config.toml
tie_embeddings = false
lr_mult_o = 1.5
grad_clip = 1.0
batch_tokens = 16384
seq_len = 1024
MLP neurons of a small language model. Each row is named by its layer, matrix (gate and up: input weights) and neuron, and shows model dimensions 112-175. Each number is 50 + 10 x the weight over its row's rms, rounded and kept within 0 to 99. A neuron's up and down rows have the sign that makes its largest values positive.
After each neuron's rows, "fires on" lists the tokens most often at its 100 highest values on Wikipedia text that the model never trained on; "fires in" lists the words (lower case) most often at its 100 highest values on Wikipedia text that the model never trained on. A number after a token or word is its count.

L4.gate97:55 47 52 29 48 43 62 55 53 63 51 28 63 43 70 51 49 58 54 48 57 56 33 60 64 43 55 58 45 62 49 57 55 53 52 51 47 51 42 45 41 57 43 32 37 50 67 59 51 49 38 68 55 56 55 55 31 47 59 60 39 60 45 25
L4.up97:55 59 44 64 46 42 51 50 71 61 49 74 79 62 63 29 58 32 41 47 49 53 48 45 56 49 50 48 53 38 46 51 40 52 44 47 48 41 57 52 43 55 65 48 69 53 46 58 76 52 39 64 51 47 54 55 38 66 51 54 53 43 45 55
fires on: "ly" 36, "ing" 28, "ain" 12, "ed" 10, "ely" 7, "ame" 6
fires in: "being" 27, "remained" 17, "became" 6, "originally" 5

L4.gate191:34 55 66 56 50 52 52 36 47 57 47 34 53 36 50 47 45 33 71 49 53 59 42 47 66 56 23 42 54 54 55 39 62 44 43 44 60 43 46 35 53 46 39 58 41 55 49 41 43 55 66 32 41 50 49 44 49 73 50 49 53 71 52 57
L4.up191:52 51 35 76 54 43 60 39 56 42 51 45 50 33 54 60 52 46 47 19 49 57 48 38 62 45 50 54 32 43 67 64 62 17 44 44 57 41 59 35 57 53 49 35 44 60 54 53 54 35 56 50 55 55 34 61 44 59 76 41 67 62 55 69
fires on: "an" 26, "id" 16, "ould" 10, "ay" 8, "ann" 6
fires in: "can" 25, "did" 16, "could" 8, "may" 7, "does" 5, "began" 5

L4.gate89:52 44 52 44 53 42 41 54 51 39 52 44 55 44 74 22 60 50 29 53 63 59 63 45 58 43 49 28 32 48 52 46 50 44 48 41 51 54 57 53 60 68 57 61 48 46 55 55 36 46 55 56 60 57 44 64 53 47 37 59 43 70 46 42
L4.up89:63 54 57 59 50 54 54 55 37 39 55 53 52 55 69 34 50 47 56 47 53 65 38 46 40 57 50 52 27 41 49 43 48 62 71 41 49 52 45 33 51 57 67 60 70 60 49 48 45 50 60 58 55 43 40 54 46 57 51 51 50 67 36 57
fires on: "an" 40, "es" 16, "st" 14, "ot" 6, "t" 5
fires in: "japanese" 37, "japan" 10, "godmother" 4

L4.gate141:43 50 59 41 48 82 41 36 49 41 47 40 50 51 40 50 61 57 44 45 52 55 50 59 54 39 53 53 51 68 38 62 46 56 51 62 65 38 43 55 52 56 48 55 53 31 63 51 32 53 41 56 49 48 47 26 43 72 49 49 48 42 41 45
L4.up141:49 51 56 30 53 54 44 50 57 58 48 52 29 46 46 55 36 50 45 65 31 56 55 55 45 51 45 61 43 45 55 52 45 40 40 58 56 40 36 34 27 58 49 58 51 38 45 66 51 36 57 54 49 54 35 66 33 58 62 47 53 49 46 46
fires on: "ased" 21, "ame" 15, "st" 14, " of" 12, "ed" 9, "ing" 5
fires in: "became" 15, "against" 14, "released" 14, "of" 12, "attended" 8, "increased" 6

L4.gate129:62 36 49 54 63 38 41 33 50 43 60 29 51 56 38 45 58 49 54 62 36 31 53 49 59 42 54 62 51 50 62 45 61 39 48 40 45 56 56 47 26 67 53 44 38 57 64 59 56 44 39 49 43 49 54 49 36 41 54 36 42 47 48 52
L4.up129:41 37 53 46 48 63 40 52 56 72 60 52 49 53 61 54 39 54 35 58 41 44 52 31 58 72 46 63 42 57 61 68 48 22 34 49 64 63 43 37 40 60 45 63 53 43 53 64 40 65 55 47 67 25 65 48 57 46 41 48 27 66 52 35
fires on: " to" 39, "an" 28, "en" 9, "oth" 5
fires in: "to" 36, "can" 26, "given" 6, "both" 5, "may" 4, "must" 4

L4.gate126:60 54 42 33 54 37 37 48 60 42 50 41 45 43 37 46 50 50 43 52 51 45 46 47 52 53 59 27 56 70 28 50 45 53 45 44 51 44 66 50 52 42 47 39 51 54 62 63 49 45 47 48 43 34 43 53 39 41 49 45 27 56 45 53
L4.up126:49 37 43 66 34 58 53 51 51 38 51 50 58 48 46 42 45 46 44 50 47 51 37 40 60 45 38 45 57 61 35 59 38 40 53 31 40 36 51 44 29 36 60 48 50 51 48 62 46 56 39 45 45 48 73 43 47 49 56 43 65 48 44 35
fires on: "is" 25, "o" 19, "n" 11, "al" 11, "on" 9, "y" 8
fires in: "no" 18, "his" 13, "non" 7, "journal" 6, "any" 6

L4.gate9:46 37 47 58 51 44 57 52 51 42 50 41 58 51 67 59 48 51 66 49 41 54 53 54 53 51 46 55 31 35 77 49 63 39 55 46 54 40 60 54 13 51 55 36 43 47 39 52 65 37 62 47 54 60 54 48 55 42 51 36 50 58 57 51
L4.up9:58 52 52 43 60 48 51 50 37 43 36 43 57 41 55 56 64 37 54 48 44 49 57 42 46 47 44 61 41 59 60 65 55 37 52 34 42 30 46 44 39 37 51 53 29 58 35 59 67 41 42 48 47 36 61 54 69 47 34 39 58 48 50 32
fires on: " not" 21, " to" 13, "an" 13, " would" 11, "ould" 8
fires in: "not" 21, "to" 16, "can" 12, "would" 11, "could" 8, "that" 6

L4.gate103:52 48 42 50 62 49 36 58 50 41 49 37 49 58 62 45 39 35 55 49 35 42 50 32 78 25 49 55 50 49 59 28 53 60 44 59 49 41 57 42 64 40 43 46 29 47 56 50 65 53 37 34 45 60 51 48 48 62 39 50 57 40 63 60
L4.up103:54 70 43 73 57 49 63 54 53 49 55 50 52 47 45 64 52 46 54 41 47 51 47 41 67 40 75 62 36 38 72 54 62 36 53 53 40 55 41 54 46 53 37 70 30 53 60 57 48 60 68 48 50 43 51 56 45 46 53 47 46 46 58 50
fires on: " of" 66, "ed" 15, "il" 5
fires in: "of" 65, "served" 12, "oil" 5

L4.gate143:47 44 58 58 42 59 61 38 44 42 50 41 36 29 60 49 42 54 42 42 34 46 23 53 68 45 60 53 39 43 64 45 49 38 37 36 58 59 56 43 56 49 51 57 60 64 42 51 52 44 53 39 58 58 67 77 54 41 54 38 50 44 36 51
L4.up143:46 56 62 55 54 56 55 21 54 55 57 42 52 53 48 63 31 48 58 50 43 64 28 47 46 45 43 46 46 39 50 46 52 44 44 40 54 48 44 17 35 49 50 69 56 51 44 47 42 56 42 44 49 49 69 66 49 44 56 49 58 51 51 52
fires on: " off" 40, "ade" 18, "ow" 12, "s" 10, "a" 6, "ake" 4
fires in: "made" 18, "off" 12, "power" 10, "office" 9, "official" 5

L4.gate13:45 37 52 42 33 51 57 64 57 63 45 48 43 64 52 43 45 50 59 30 52 61 52 46 64 39 46 52 46 27 58 40 50 55 49 56 40 46 58 27 30 41 53 60 34 48 56 51 68 52 45 44 54 61 39 23 41 54 51 48 49 46 42 41
L4.up13:36 50 63 37 43 71 54 43 49 59 66 61 40 57 38 61 50 44 54 53 55 61 56 60 66 58 42 50 55 47 38 53 62 67 46 52 40 59 32 47 60 45 45 57 43 71 54 43 53 47 35 58 44 38 53 50 55 69 38 55 46 49 52 61
fires on: "um" 26, "s" 20, "ong" 11, " is" 10, "S" 8, "he" 5
fires in: "number" 23, "as" 16, "among" 11, "is" 10, "was" 4

L4.gate145:74 51 41 42 47 64 28 69 54 45 30 45 66 46 59 58 52 45 50 65 49 56 42 54 51 63 53 62 57 56 47 54 50 71 36 41 59 55 48 30 49 52 68 37 65 64 20 39 37 51 70 51 51 49 56 33 32 56 33 56 45 46 51 41
L4.up145:58 54 46 51 46 65 53 47 34 44 27 54 50 40 48 47 54 66 44 68 65 52 47 58 47 65 49 62 37 55 46 48 45 43 76 56 49 52 48 70 59 38 56 49 59 67 43 63 56 43 40 49 51 54 33 39 48 43 49 51 41 65 53 51
fires on: "an" 30, " Y" 21, "ia" 13, "ud" 6
fires in: "york" 21, "japanese" 15, "japan" 10, "india" 6

L4.gate130:52 33 42 59 45 61 48 52 48 57 50 61 58 51 37 52 55 57 59 51 62 52 52 64 41 51 53 44 56 46 53 42 56 74 53 47 42 37 52 47 47 49 47 56 34 47 40 55 35 58 52 55 65 64 47 46 49 58 41 70 60 52 25 45
L4.up130:51 56 41 42 59 40 42 51 49 37 48 33 54 60 50 57 55 67 64 67 40 42 48 61 44 59 55 49 59 34 49 64 42 62 38 34 69 52 30 55 53 41 70 60 42 55 65 51 52 50 47 36 58 50 45 48 60 60 49 70 27 35 51 46
fires on: "le" 36, " of" 26, " as" 11, " to" 8, "ect" 4
fires in: "of" 26, "college" 17, "as" 11, "to" 8, "released" 4

L4.gate84:50 65 59 46 47 47 62 63 68 33 67 27 36 52 42 41 59 52 56 55 66 65 50 55 41 73 40 58 47 50 50 47 40 37 47 45 59 51 61 57 67 60 42 40 44 55 54 61 37 62 49 46 42 55 42 57 38 37 39 49 34 55 53 58
L4.up84:42 53 42 63 46 35 40 45 49 48 54 29 38 49 56 63 33 53 55 60 64 70 52 62 50 40 37 47 51 38 56 59 38 43 54 41 60 51 50 56 48 58 46 41 29 36 53 56 40 54 28 73 48 48 46 53 50 59 44 48 40 41 51 58
fires on: "n" 52, "p" 10, "l" 5, "om" 5, "g" 4
fires in: "on" 43, "up" 6, "uganda" 4, "colombian" 4